{"n_layer": 13, "n_kv_head": 3, "head_dim": 64, "vocab_size": 8192, "positions": "rope", "bias": "none", "init_std_qkv": 0.0248, "init_std_down": 0.00318, "schedule": "wsd", "seq_len": 2048, "train_tokens": 1247000000, "dataset": "wikipedia_en"}
MLP neurons of a small language model. Each row is named by its layer, matrix (gate and up: input weights) and neuron, and shows model dimensions 96-287. Each number is 128 + 24 x the weight over its row's rms, rounded and kept within 0 to 255. Numbers have three digits each. A neuron's up and down rows have the sign that makes its largest values positive.
After each neuron's rows, "fires on" lists the tokens most often at its 100 highest values on Wikipedia text that the model never trained on. A number after a token or word is its count.

L4.gate84:142135142138118112116148135092112118097105127151150120162100091081136137134152144105129079062162083114124184102123153127102114144101162114080093103144106115115138144156128108118098137115116130079149124148108144141151109121127129142145131151099122138134092115104152132160104153092131121154118129132135137127129133117142143127119127113136121130106103159121153156129108188094125121168126095117060094131135081120152140128101117146089155143133076114145129105134133179123147123120168146164130128108166121079113121179125096093156149127173156169098128127138095108114161119139097124137
L4.up84:136124165151176139112157144131084165147104150131120152176126089137123135114156131106121143145110123104124115111120107140132147154130121116101107141167151153164135137066131175149119148080100084118148152110115121132110136143114153136168173143101116131156110106154136113156108164105159117102119122109131161148126159131189139128132155152134115103108110132115160161128099133090137195157128120101086132156149094117126144099124124189121117147120113131132105162131149177118109124116145136139139130146148126092090162118098152172130178126167158117110145121104119141139111101083117118137
fires on: ":" 29, " |" 22, "|---|---|---|---|\n" 12, "|---|---|---|---|---|---|\n" 10, "." 7

L3.gate834:122117119131121114093139164153128064122156157108126131138113114133149122083132162121141119096135128104141149106121117107111141110081139151116142120131083165147101141110121144141123161111103143069128130169157144134133113126133131148124144104142136119120120127153133135126128081092133119087154142124145126087174151146091132138167145103153108182157109124116140119118114096125144107115095109178106115143160125116138116143087135121117176114124141084147152181079174142158125114094175114136161135127134141119132098120119125095123113128129121116133168128143086105135152118154155139109
L3.up834:135119111151134093090115124153153120158098191133120146101163160139129143135120133120097148081149180147129096121118140110100096120099113136137177130130093126133117160097170112140120164141116088131108131142146135170122102143127144136153166160118137111142138117119110136110180121111091134133140110114131142117145134156115093130137117095145130118167119144136139145120116121108164135117080118158137172108099122125113081105111141112089114124126137132111136170108104091160143145130137154125123174142121122130147122088107179157112119190125135182108097120154090180107180129096133140156
fires on: "In" 34, " In" 31, "–" 15, " January" 7, " April" 4

L9.gate383:128108116160130144124139116153142131159124148073102131140133151114072152115191136158129142090140088148118118131141153128117092075111158090157088087148123114118154085132141106112131119122119094121144089158127098146108140122124134120157148150161119100161098118142164126115181171102129135093109134133129158109085128104141143152144198099097168101142151145122116106098109145112181132111116155169128138138067113137136090118166112163084124102140156122099116132115169133100108151153165116151111151103094128153144149120143167143149121164118166139138167111126113113088112166113112114107
L9.up383:146127150168128159167166094109118120132155096108145128122120129120081137121153141128134114124147118123081136133145138127083155137105102134177111137105109124127160120124097200114106133126178113143046108118144138121125135106154131139148155112151098112054112140159116085183091143103123121137172097096181143127150115101136092163116092140128103150159135146083105136154127148157142161127148121147108098150126130156116080138130097157094159094115130106116097123135151103119160139151106151141098128110121118173117112161129130118105108158144111135106144156105143127107122114102118107105
fires on: " |\n" 55, " |" 40

L9.gate102:105141136158169104136081166113095145147151141125119133134119109107156104120148100112129118119163133126140147152099139133111135179146133149161090142130145116134170156138091152147149145147108124092139102173149107117138111145091105136127151145135163160126107156147159127104074134097149111102129105140124140071166107122101114141154104149091144155143119095159123161134144166092132193110146145146168163134191164148101145100110133147134127129152124094138157153121130114107151151108119107088077132143184156121140125092076132148152126128183122114134150170107131108122118178131117153128
L9.up102:119118186179132126137150137172129145113161133154163132133152178166109149126128132127083164112120144077149146107136094120107115130148125141120083138109127113114145128124152154149139113140134144197133121133128153125134140174137162105137099142184100130136129113157115078167170129078178109139122156145139140132143120143125104143189156129132162145129119129151146147173102126127139100178119090147155148133095147132147163116107127090117177115093162098132142111138133133122097164087135113157135170144168111138166140111135112140173149118089143152101158140134107120098103078128070139095
fires on: " |" 28, " (" 10, "w" 8, "ac" 5

L4.gate41:100133137121145112082091109141158091108088160152128135132080172126104139156106131138132111088111132109137160132140151127150115101122174132095097100155096117142128137195160130128119128134130095146148098145113097094148162146138142171139114125107143113127118140156147133171136158122140102142104122204106076140105154093120136089134118116104106131093166141130071130109147164148136170094132163069094089134118121109130122142112086161120117108169167110110129124124151127122112105117080162114166079071111104132135108101080132125137119119130128121158131124119081106159100141157100175134
L4.up41:102102138151135111108120091153123137097116135086106134124142110123114088121092112137151104108123121111131110125123100165107152136121118161129127131133119098123154106161134124130118139128157105124082117094160122128089175114135167135117100119129110171127140142125114149164165146154190089136159136122152153145127090129126138132140128157152095090111123099086115134124110105124094115156134116114151110113165099107149104146110140111115099142115122071148081151032151096101150145099123141124157124167135135115113095134142147092127070088144144110142115155159130114115135123136152139111
fires on: " Dr" 15, "." 11, " fav" 10, "100" 9, " dr" 8, "b" 7

L9.gate164:105129130154164165103174144154143130162087104125123136134133182136116117107190122158159131106182128110101090139172096152104113100119160132188101130127138148138124105124141132123110127158157119151101119173126136131052144116136137186137126158120106124138115116112120101180115175123152107138131123098132150135149091156126118188137122109135152099142120127131129125137142117121101195142116136176144100114116146135144142104175099141097156119099146126081093131103153130138128115148121152160110102103140194140137125137157125152150122155156128158138154119122096094093143101088110162129
L9.up164:110160111143136108147134160124183115144142093139120098089148161162140145114123142149192104062154148159094084148147161142170142140172160148126127145158138118124134172126131126101096134161129107118085131125153127126111129127155127098116123099157140133114141116128134118153157142138159098179139161094115181108133075129138144134126108125167132147184083122143145090115103126120132131123151101137161128140134151191160145086118088133083152138116142148133145067133135120109139106158118146139098129088137131123133112154165099128135143167163123178132158110119168090098126118095111133112
fires on: " |" 50, " |\n" 39, " " 8

L8.gate645:172113114160092129147120119159096135136162128093145145137141149134157155110133155092085101166128075146104116150141113176111139140112168164144151104124155116175139128106152110146155125113136152121136104125104105087105089111116119088152176100141147109085098166115178097121117128142109119087109100162097140094138125116162160123105103117158142130153134145124127149097132125130141129137117168120138098086208121137123173113117152142155133142122119114153135176147120129122074109135108108174111125094107133099113145169143103130159147092110147133138107131069171131153132123141151134133
L8.up645:165125107124088122192068139170134148110138127096159149139163101146124190139144143105147161118096115151120157092144106127171136151133109132105120184155150132132169163133150116125137122124151100085150143145134126133138104137110119125151140126123139068123108139106122074150085169094106114140153135140119117115122141089166131113144104120119148135094096129151148104122117137099170126116135072125133124170126110097164188163131149142108166152112106093138097129153151142150150130154096125147158165138130155096102158157159125137134149137157080149136135129127151097133156110126119145132
fires on: ".\n\n" 41, ":\n\n" 15, "\n" 15, ":\n" 9, ".\n" 8

L2.gate391:129146110087135147109166108103153103110178152096125139144118140159130105110107153169142128152155106105130124150132173171078151122132121104105121119143088130111165111124123131161141119132112178092145095178103129103110151095106145158117135123115081119130088110162155085124140109105137131100172126118149108107160141113136187157145166103160140103091101151118189155144160125133106100116096093142140111146134101124122129110128134103134097115141151109094096152141135140101139122126104136120145141074136134152099120141159119122135145137147124132145132110152159150154134110117149151103
L2.up391:124136117074139156089138095108130113106158152101130146131139143163123093097110138177131132175135121089104104098132158143116152145121132115141127103084113132146153114124118133177143115159115194109146118167109099147106137125145132120121153116126082165137097106169170112121172113134111112143170124105145132147104100112100136134099151142163165126121141149118164158159169100168138097137137100144130156083148077145107161121171117105132118164127189131120125141149143111110149124127097134127127132095113183186101135136152137120119164107102114136168111105148146125137135122093164156096
fires on: " Pro" 21, " pro" 20, " inter" 13, " Inter" 10, " super" 10

L2.gate786:126087175151153130096157141153153159133109141140142129153146109118134125110129138136161157122123083096139134097108121152152114127157119134108138144128100142127173083107144112125061103129090118090101140159085156122132162123114156131136149157103107122122115114142136114129151127126124149124135126117144139119135129099119129121164161176137135100142135171133134109098125155087092135125081132147113132128123132082120140108094177072134097113199102104120130128094170142125120156146145113090152122123107131102105102115177084139176155068090142144098134109112127141106085165139138115144
L2.up786:129087193129139078112156138141133134177108121149163127121159127162156116127069126177140167095153115090126154117097127135171135149144144169090132148098122138136131086120155152108071112125115113098109160160107155132131153142117148144138164108153105119130122133126167117113135145118128157103163140136140161110139126087096132101151150157163133093138116203117116119084112143098126142129103133167097119134137122098125113146130162124143111133195080073107118100094137121106141171157136130110140128157095126141094102117110090150141138089122094128104116114114124118096086154150137082155
fires on: "ically" 13, " very" 11, " especially" 10, " generally" 8, " largely" 6, "ively" 6

L4.gate646:122106116130163166152177123121130141128130114124135133110119086122090122113147135091116141138184075136161147154161059133166149120146118128116147089162151110100118111147146157149160144110114124155124116145162114156127142090137138131154111141127184096162118118123146106091102125139118137127119117095171158170125119091130131141079115173091117116164145117153145114127114144125159107163100134137139130120103089155160141131134105143134141113134129114113161113103187114102143120149139097125118136151163146153134118169189081113115131146159153114097115096168186111139117111157156076033
L4.up646:145111142138121127133079160085117093156113116123133080115131150118124145122137167125133107127120148137106128139170128166137091125112123149121125111141145111088113115116121163116113101115110102143102131103166146110136152143161127134130140136141147091141127067139136111136141109069132119123125154095124149118162154090168113162146147125127115178116150110117085156110136150136136112138163158153117127095121090156106140112123126141135110111119127112122112152108139082080130079163156127060141124121114123132091099135117154097130138124106118144128105114138129103174146115169159138103
fires on: " Y" 35, "y" 11, "h" 7, " Sh" 4, " W" 4

L2.gate203:152119101104138122120123154103140104141138103131131126147099097116118080152138125151125095152132121156127142126108163169086122136159171139156142130151133097168098085115128154087093170115119141140114088156109146135102108119134148117130108151148108098119140143130131157135103091135105142116094083102126122135097158127122083123128144127115150087111098144147118156086139107100135148073151071125172122123162187067158100136143146142106109134069159158135145143126099079082094094097091112091110168132133159152167111139143137124118122168177134157144155146135139151111184122106125143155
L2.up203:133108104129117148102106169104121133153103126096128087138134111133133145121127118180119121123142128137109139150108134097129139154123151160137101162179133105131073141110098190123111124108100178124096083133135152159161131141129136082117162138157147142123132124109146113154119147105107182149121120145117145104143130092120157119123121139154122145133117135112137114111096089100186118120130094163127103085164118121130127138129131133117103106111133113071121111152153122106106097130167152143144090078168136134122099161133086106141133120173143099118134133171070131128136109097119130156
fires on: "ind" 30, " ind" 11, "und" 11, "Ind" 8, " und" 7, " pers" 5

L6.gate386:143128134104123115106115148124137164089146131101131063132082091120113145169126180118163095098159135163148163108109101146128142103148131156108118132149124165124149146099133111119128141135152097119112128132131117105152139098146108121129137162130156130200105140161116112160109149113124136112129124123190134139137143132130108166107114110096096121105091125119162107138138145141135155201131051149102094149125099116133190142134143139121104120154137131156143174134140132127120122100149119176121126104132170118097105148108106132115142119152085136095141102151107149119124149181139123124
L6.up386:112135073132176118102167110114121134120123143177166079162094161135151146101129153130147101105155174088112156146139137124116158147095135126159171120115101177154105163066119090132113190111118133121139163114157108123089148095126147139115143136128131187107074130116119158184105126097126148145100156134145134115147108123113088127125124133138093123134104087107102125131128121117116121144163086135121153145148111127105184100127175120135120159144124134142140136146112080145154079121130137166132150111099146114106143161087098135096130130114097167092126126088135112114128136112134129129
fires on: ":" 38, "\"" 9, "?" 8, ")" 5, "." 5, ";" 4

L3.gate1:099163097082139129123118131156153134110131145116099170141114141141145198107205126190148088106152093115156136139172147141108146102101121107166133114155113118088173152088123119157152153121120124112135061151131143066107134101119133115088114147145145104160125103152156078119139131133098119126152145160159144169124163117163130116092174113135144099123110159135142116116148163099141134112127106113109147122117151146107127138163113119122105107138118110147123150152133145128153109126145131096138141111155100139103118180145120112114122125084128147126172100083110129153129128109158112084
L3.up1:099173095098127122148105123118126106138131144142115163117126140196185175116165115180136072159122138100119097142138153162096147105072146129187153075125104091129152147155125101175180146125102156085124094131164155124117164118071109098095103113166116162122118112128173120133113139145078143120184108133126146131128122115112134080084108117123171121138138144115119163109138139134132099114163122118110168097141134136094137122165128113138160112136101112140109137137122134153101128128127143094111133131106136170139100141155159117100125104081087112130136118097113122147126113104144116116
fires on: " Co" 25, " co" 23, " pro" 20, " Pro" 18, " pre" 5

L9.gate731:109139067174142121126147104110108157093152142145081120110141123115084172151137132153124138138101143137124113088100106113102147146147181139159102120134103143151115102133133134156129136110090149134147148125146123086135119129084146142159122164086172152154097105098109148113105161127084070124098112109139136090096148119134141150200179192145123153115142115091114087097087130129104110127095095116130141113057134145140129114153118161135090110101137121103111127130143142116172115149113110204114105127129082138152135121117125134140109153127142140116143129128095085096134086110088125082
L9.up731:147118141146097139140124123136175130189134140113144137125112137085092108111177114139113070106130120142123127110076131114141151139162134095160156144155126120106152073103085113106119127172149086112105112135116124105112111106144127125129139162151150147136160133112100098116098139117153131106118147102191142138144119116157092134136126143111121079133082166145089140151162125147147139140125106171085143151099169142114152128136115137087123129064098182119104108109172107130145125112128139143136120114109143135119120157117138130102165105157148180111137143095120132135132140073109148110
fires on: " |" 48, "4" 5

L4.gate362:127117110116130153092147090147136127134165167086147118151142082135079146119117102120155136127109085082181073097144141141119105118070128200129139076133129096113140093115107180101089094118131154120138090107138153138113104124155168087120105133154148089156138100155129099132133150102107115097118107069133151132127108127143116120146138144119125101172089133096125138160137158118141117117129160125139078108099104134156119140082141128123109080131137163111119129125149130079123111120143090131175143111179142132130115156141131159130121089140137129080152134147062131102127174130147130099
L4.up362:137136117099156109109179087063151097116139145095127111139129131142139141153080122084113128080102097178155123129114153173108188123131108109148142141133134086113116147080101129125101114150111106127148125134135118107162160156094156101132070121109131081148137117145177139153125143111102124100123102129117074145157124123109121158135098124095137127154096117100137120125121104144105119145048120151121133138142141083099091155123146138138104127142124104144124090109130158143136153099159153095150096115149113099110095144096157107137142114147080109143141113137156120110123153135160095127
fires on: "." 29, " Jo" 9, " El" 8, " pred" 7, " Bre" 6, ":" 5

L3.gate864:128128139139146117040138146137124120146140145135188127136122138070136125115145159118114101081124158130135115091105144135177122125113127141108125141120133115097161100107165110129111162119098110100126103120069140133107148108122120129133166147127128100131121151135138166133101133096119114121135135155149133145112128148111162122079125105167126154149165139160095096120117182144150097114137130121158139123121120163129120128130165137103106118116125127151139116133101145146154115127159141125111178165156124114084144173146117083147191116097128170106149144117133132128076112103160141144
L3.up864:120118164115130130077109107131074091172095155125172157116135127137125105152106106139081103124130186136100123119105122137123108127122096117119130091163145091150137118125190100093115133127139145117117095152127117132143129154132139161112152109140167112110152140125117168093110105102116137139100106138122120125128102115087140085111155093144138146128204173138105112145110144141088119135123133114130124085129128166113116133134133144115133173109119147151119075092161124143164142117135124125108162139096167108146105163142142122116166088094120135083166163109151135150062181140115136150
fires on: "ich" 19, " Y" 10, "k" 8, "ub" 7, "j" 5, "ig" 5

L3.gate490:093150054121122133102159122134138123112108121133124185139135112129131124180131105100182093107127144159152123091158134116143115135157126111109127122120135119096108146131134144140075129089130116135139109105133162124111127067149108136140125115101131105099122102110145121074132121086106097121114102123164118115179118147191143126143119101150134164113132101142173141106125162122121138138126100164180110128158072128094126132103144133089090129152124108128137144097139134136163099070153124108133152118160149169162168128131158122129095088107146139102121159146124103128112126155098101145
L3.up490:092162151135118150143135128111135088164111143149168155113124138157172133180134090147109148136124139123120131121147118115131092125158117111123115113173140120143100127152137094086146108154103104118129133105145148108113087135133149136110131103127160169124137173151135127114175173102137073180086147105112103164104137171123129135098123127148106134119112115123115129162124146135098122148112104120101159112133116172110155178087115127134167125099139145172103101138172145147137110113124146152156153098125147117150173124106136141115125112117160155065192124172131083131092128129114145127
fires on: "j" 19, "u" 15, "ich" 13, "á" 11, "ie" 8

L8.gate495:132129127152133088104138132126155117133099108144143156127129104121099149141145125106092126170125124103125116106174134149098090134145112110144130143136079127125129149118132103138121117104121120110122138145115110086136152129170092127113136118137116137186149189153124128106114116054111143147112129155131091110175148080140109138113107099106149140150124132105116143109141148141153133157147096146137127178123088095145182092156144150125114105164143171126177140138158094068107128150114111114147142146154094088125126135150094106171123164122106163111134123125139165147160118120146135111
L8.up495:101133130141160066158129158081124121173075122135178074119119147129169115086137115106124138200126116130160137107141172139105093126101159168142134121131104062133151136155134130134111098138093152101133132178136138136127137132082090159104120136136184189128127118106127154134154126140105128128130161113125135124121107107112166141129097121099095150142146119125099188106143160127174104098125127119098142153118124160145128116158151158100129092109157117124128119098116156156135128199097114113089165079119111139123101158161110113163129111147108129112100086106159146117115102133093135160
fires on: "f" 21, " Sm" 19, "F" 18, "ab" 6, "Ge" 4

L3.gate865:109123164166139141137115182126137120179091110117082113073121154156102142107151186138133114107106114175135098157166129145132149106132122110133163104123164114106125120085124138129135155119146131123158116118180123151096117129098130090139140139077111138184123073131162120169114091156172179104130078160100104106095103135125100138131108097098149135101116145138102124147150148137152121099063120122123115148185124118133107105158110138111128157145124135114148165101145130161101122174094161139173121118100140131103152138167115129120107170144132113153133121138105135150104159170158185104
L3.up865:144120108177121097154079166095135089131113126150114093105115130138082126119138096117119092119115113158140083166128145125150120095089135127130124102134145077125132140118118147096129148129127135128155140115122120148094060167099125148124107160104117161149115123133153126104116117163141158159121126087097126130050122127109169149125144123101134146126108114143128125141164141101165098094127122146171106113145095180149152108125111162104121136107145095100117103112144080191120109121128103159147116112120127156183137132142145144142119150113107141115156076115089104136123173140177153127
fires on: " some" 23, " any" 20, " those" 15, " every" 13, " other" 12, " past" 8

L3.gate467:111127175186139131101126128104111122111154159146107164159117131114127139154138135119083119153112118141109136095095167158101149134124111107109099160154106125109138135127155159108097137148112079090129100138168177071166103176118103124111090148099113129118124197112139118123117100112179114148097119136126148100143159166140153123085115117141138181131118155115133116123124160163129129133128113118154111146136110173119121107118162124125137086151119139122152132131121159148143156091170118125127157129138142104134120142087147102108114130141131171152142119127146175148103122177121171133
L3.up467:115111130140186132121157128124117144119073105152109095146130132132139124129107126105122138136100163087159149107083105122166115146114129116119108147103111084122146156138165148115147119164118109124165173130136148134133110173132136152125120111118093086117136155131154147115174100117139104144090115148148144107136079136111132127121131080138138142137102111113112135176135188114100142142109112143116141154146138145094145163130125085107155118112119135141119109103138141123178136092125145164174158114123129081080134100147136116121118112173145139091152126081141159130142076187116129129
fires on: " (" 23, "/" 7, " Website" 7, " ft" 7, "8" 6, "w" 5

L3.gate75:139093126100128106118158138153157120106137125128141120165082117090121130125119128171146133124119103091156117128121150157128121133199113135082120127140122130081136122111144118111077132112071125120122134165115148089121156107143148099081117120105103072137120098119120121080150115134110138117113138178136131127138152117143128126153157134095141126115121178172133147133127155101097167099148125122132139103133129077104119118086119085128154109172126118145146159138149153108152147126150147141142137083150133114104121123124109134191094185154148189080128070098114116138091142154144120082
L3.up75:121071153106134102123159135136131132132146124105135129153127126115137127172092117183137152111088112121149133171146136127138120131190099112083138112100126149112115123133131130106065106112099104100157128125180171132113180124127166153091133120115105087136141093115149144102136086139111165103147131159119142121117129098138122120134129153118138135123090133170114154138102135129102163088135150162138152102128101078105092147097140099137113106145100092154137150128108122085145162120139154141137155129135157142123126105080086166163090161144132144075113091118134075160104146149127125123
fires on: " now" 17, " initially" 11, " often" 11, " generally" 8, " largely" 6, " currently" 6

L2.gate398:132157134113157082141088138126113134096115136133112074167099163137120120128113161167130110144128137139117114122119132141144128135125150125054124096097146099085149159106126181108123135128132132097125144129089156139145089146121139114101116127113141106137118142091135128106146151123124055146118135083118117138083094090160160159112142131096108074158148109121122115127132107118158112146106096158148147169132105122122145128111117146093133115107134148137085138107149106077091134142135162134127102120123122211121134143135085126125149125165094112112110134093139107111131129159172095134
L2.up398:136111157143123145141114125108129114148179083120176129129102117125182122105135132141114162112109127139125088113110119105122156132095070150134182109142109178177088093119134114164087120122161113097140116157112103130088113128150142137125156123141106138132127122146167136108126126099101145117135144136112119133129162111116100102093175147126131109122107158106088131093149133109117162126221103127113147158170140112106136117116122125125150117078142118121125155069122158125159133133111111107135136166132111112114101163112153100093133135125162116139167100154178139155113131105157151134
fires on: " che" 28, " Cr" 8, " Ly" 8, " police" 6, " Police" 5, " O'" 5

L9.gate780:118140128110125151137166155144156120125115114105135142119117151090103191161152124130140163110137130107120137113105167153072147106127161152116119111154113126093129120097114142142109159146080124136111102112165136108159157159086162138159130135133160145113121078139134087110129121133140134140106163113136129128137137135172104153117112109177140092124088168125131123195112153146171128129136136111114105137127098138096146117105155113106124127163119132157153120179123132121126105117143143205130103154146115162100120104128131086144102142133174148125109138095134113128143191124158168160
L9.up780:132176111063142145111149137124147077102112150131123141084122158144138146121101138122116147097118122107125160124137166120088125095139160109100121130149096140163120098089086109124154125148129156126140150145111115137104159149143139150140104096156087069141104151158113143131138117115138155123125169130127099136119081133123175129099130141163172106099095101139078142067119086164131123168114094149104121109120129161112105121115054110143089127140151134162176159126185142162146130083143127114133113128158098086075143144103125122112129109148122113137091138145146109167102123143120138095
fires on: "|" 22, " |" 18, "." 7, ":" 5, "vis" 5

L3.gate419:164174107177129126111108130154120116104132107107117117097127105152142180116145138150139114150158134153148148152098140116073162117190135125173104130123134175156125126116081069138143166104152114122161130157124149106150149145117133120145144133115091091136111194161117099113120104101143107110146140135144086140158157139142129136114108121141121190110076156121132071106142121120123112137135117139122101115114119125077121107086107117130084132157115131123184106126130185148126128154134143112123130172162127129065081155127138108156120142096120140139117133173123128161130116175155086146
L3.up419:133143153102114162127112186114135145075123124089126126128131116156149162133135159137152117143138133142136159123147124126149177141117123132097132148129189194121128156119113099161083107088162151147179136134126166105121140134110139120142164100122136135088108164176103072168146098147106127142136138129091118127129101131135116140121095137161142127104121140134130144143117161154100119132127114167140115127171100114113163113126149155080135150110094124151133160139135173147144137138121106103135120135163125123096116156114123139195141125141114134162109149174101113122133127134143131090
fires on: "\n\n" 22, "):" 13, ")\n\n" 10, ";\n" 9, ":\n" 9, ":\n\n" 9

L3.gate250:073117120145142094083149140144097122127138154142140169135103135134116161131125140111078113139174099114143135110116132183152132117131183132094130102146136138147163103110147125115116128091130128106120121111126127118145076114113085174108075134120157108098116125119130114138110103122150123131135096154129199160142151117138156139130145137164117121163171129169146133113119111135178143164104147180168151118157101149133124143119131158105126142100133106118150137109118127141098127137167146147103175145189103141152150130131104116139143132108126122143131041134169125125126170151132153107
L3.up250:120093125157156137108107139131094111096083117121153122121130123148150146157114090137120130100113127159132129119094138113193160154085126131086126126184139096107127153114143128117138109106143131130106149126164158150102096132153133137143108140142128088124146105096145146146121145127126144158140105151106130169117101082156139155123131121150145097142134155142122150120113082097172167136109104195098135102101134135111147128122139132095165137143114070130138124103130097134162116170141121158124157133143105168115150122104108103120155060138131161116135092131067110150137164126087154109
fires on: "y" 13, "j" 12, " Abd" 11, " Y" 9, "aj" 5

L3.gate117:100126156154129135137219124171149125130148112162124172161082176146117129138076140117145071115132167112143136116129097123079121152152108139148133110143117136132151126135133118134099130125077141109116130139130120127079142137118148171116139117138099106141127145135154103117134089135133144092152136106129120120098095114128136140133132187157167115145140180172131158165138107107118126137100107133109148117134147127099139149132093148120173169137155148162114148137177128135127127078155092170172091130119123108120153107157125114109134116111101135101132161109143086162137165141117106117
L3.up117:126161110160129155132120130192096125124121124169118160141157112094129138136133107106148147159134157123138118149140122133105139101167139110168054148158120125106172140142089159175124113113123123097118095160129165093111139132119167127098107144163126136125144121091109129102151126132133134138129148108141151178155126152135112109133132128108142145128106135138178124154099110128124101083131105102141105150143131124108108112145102121142111107098136131123129140084135110137146130121143144101108102110104101086173120138128067134087115146079203139084139151131136146141128107109140118125
fires on: " Tour" 31, " Best" 11, "ou" 8, " SWE" 7, "apt" 5

L6.gate42:153098103140149130166145137156106130133137152116081092159116137157155133154143123127123104148131164113133125142099144134106144125152134120097101089149129165122130149141120155122097096132112094134153110179117132068156124127111117097111136155163128143121118098074138127110153147154150055086129132121158144130135158118146131131144140128141110129135124108140174104106138162177130108108107140111149103141151117110106099104103169099104128111156095094106148143138120097113153148118134102112103145080109101144132117130113082143123114142131139158107175142093104116140163156099097151078
L6.up42:135137135126163134108133096135117129128149115115122111133124139140136098137139133076148187137122108102113131148135110140116148137137073101132114148111118081146134144120129143081132153178139124059140108166137149104161150122103206183106114162071134124140128110179136127095161140124137122081180189127097133152141113099101133115132147141124155176152090149132136144176131107127165123129114154118140172131093137147157116127144084085131151101118129178094140115163107114148170157148148137118142147081123134136150102130121104136146145147113131171092141111138104189127125115130156171127
fires on: " (" 59, "ks" 5, "ard" 5

L2.gate595:186130114150163146139096123129073106120140133136088106120123156132100121178126130096134135074184125099142114119084163152157144136084096135141132097125150118127191141156121139131097114112142122139146123139153114098149130216154110086109090115154136118095126126095143098085133113130105134146142171114121148149130135119150173128139077124130135183101081134149144149105112140167155116159121143111121140115113132173116134128128145147108150136146147177085145069100141116114085130130159147092144145103156123144077114161055146075120149117092115127115078100118139110146142136162154123130
L2.up595:115162155090140105164095104178079146118155117080098130133112131109114105132144126153119122091150160105106122119131120102136157171121145127168155086140146130198125112174107165153138167115127127116169113184144085140093098123166108155137096123122116126154109147151116103148138118126119098128154098129107149144128147129098095132150121121093141137145108125111131123085147110146135158139176146096145158128138176115123094149156136054094115125096175124142111123085089122110142070159126115165119150148136108128126090135131114139050152156133153100138123156084110150125121157134161130085
fires on: " comp" 21, " form" 16, " design" 16, " Comp" 14, " Mac" 7, " Finland" 5

L3.gate136:117126095143148110138132122075103152136102133188156142151117117146139126122108141117119150149130143130137104135098120139116127116132117140104119077141151100146149112119181130088106158136121075084123121107107132120133110142125136127157114134136100161084105135086144141129130135106149117119159096124172112147144188115155148133112090067114128171125113167111126115098087158143128133105091135151118145183142113127103137130127174125137164121142131136114115155116120095180139148171144151122089124131160105140098117135081097081120133137148104169141137109096124109179131144135120156171
L3.up136:115138154105124094071118147097148117120118117146167084111165147164122149107102155129174104124120155140157103076076092167144154130131150100130124145143133065131137171122183145101143108143115132104143082113152164116145092143102131129131107124076133108147138105143156168104106114120117095139153114175154131070109110090119115155118169126123095156143111145144126143102141094133133098106147128154112161120088100123103128130166146127117113155120136156103144131071118104132122130075165117118164139127098138135153099167116166103156132136123134121115131129131075121109118094168133151119
fires on: " debut" 14, " rep" 12, " (" 11, " Y" 10, " Dub" 8

L2.gate280:135122149129121102125119159128136122138131156189096125129150168128163138125138103133128134113090142106150119139159156113116163124148138152130130113114123115131111081116063145168125114137131154129136119097134108141102139138132104121143109150136137129145115129110136111106142136153152159080133130108156189070142163155158100117157168136119149130149069126110130155135163120108126139107116124147091162105102111109131096111127122118120140121167129131099111165161151177133150114132126106130137166107147153152139139142085154112140134151153138121073131143094147093154165088158145175109
L2.up280:158136102126119102123111110149142118148120155125143184136191120121139119094163129114141125108126154113151103138177138100096110123074146172169115145106120101136149103121117154097148138144100105121086134101161147132082134111143091149137090161120177147139139120104156115127121135112131123129102063092117159139167173153117139094106132101111145141126108171117112133122146073106115175128161213090110137128093185120118104113133112111135126121141161099121099123138159152136140131124113136093099133136132140175152119099108155122109138118159121160086110135159177125122161094083151117122
fires on: "." 15, " We" 11, " enc" 10, " Lake" 8, "″W" 8

L3.gate546:157148112102142092094200139078146150139149138131132131149097126118132122083117147138135091138175126120151173137115178132118121081119135153133107085108112103118138155142134138152103108154119123115126109146075158154125169125150134139140112124101108111112086088117119122117140082126128123095131114132191119115190112150117118135128115098148119138095112129100155146125131105096075129148053074138121106154142107097122143109111137090128146112114153107150124141119180141105108117108144099116136097145137129136132125130130151078165108113131138143114125113113106092159170114144129131101
L3.up546:091102137143139142191107148168133128089109157103135135180136106117153117145158151136143065119134140105155134146109168090126099162129146098063097133107108150138145117121125160108146127117108124118114116173121129142097129136118095159128096139129151127150116116092125095097174133130135131137110084124115191134128135154113145131148135108129143152143130138125129108121137158145182125152147125110135143113109168116144113100106137140107135086149100132097107113156127101116092093137102116114104178152087095143141154124145140148174153137128161159113146100126135163139134095150125105092
fires on: " February" 23, " January" 22, "°N" 17, " November" 11, " April" 7, " May" 6

L2.gate1:173130170115108132116166138123139121112157121087137111097125123128077134088120105097140116120114106168139121125130128161144066146125142150141139125164133145132130130133113120097136148129147120094122091064123114098112110106152087138141131126106175137142141128140157128134066152134124118109106079112126088144117123204105096140133142087172111138120127134140134093127136135107116103100093157163119065143143141144087168133111134173121121152118163107114147153144147097109127158158110121139123111131119179100073132153141123114133105141144160114142132126152160105121147174084120099111
L2.up1:130107103116186115135136153122136150180112147101154110121170134110126138085129116179161118089122113123132079116122144157121121070121087098157102096130132119077153149108104111150100119161107119083134153113127124161107130157107130112133073137068132115116142087114147131169128087136164119149155118098169123156115110156156120157153156141123127133080084133128157104123132102131140093108095143172163123084115153138104113083145133111193142129163131122139134122142176143167139142118132120139150119147093116155149073144137131104136143104137137127118116153140114122170105112127153164195
fires on: " these" 21, " every" 13, " those" 13, " These" 12, " each" 10, " This" 9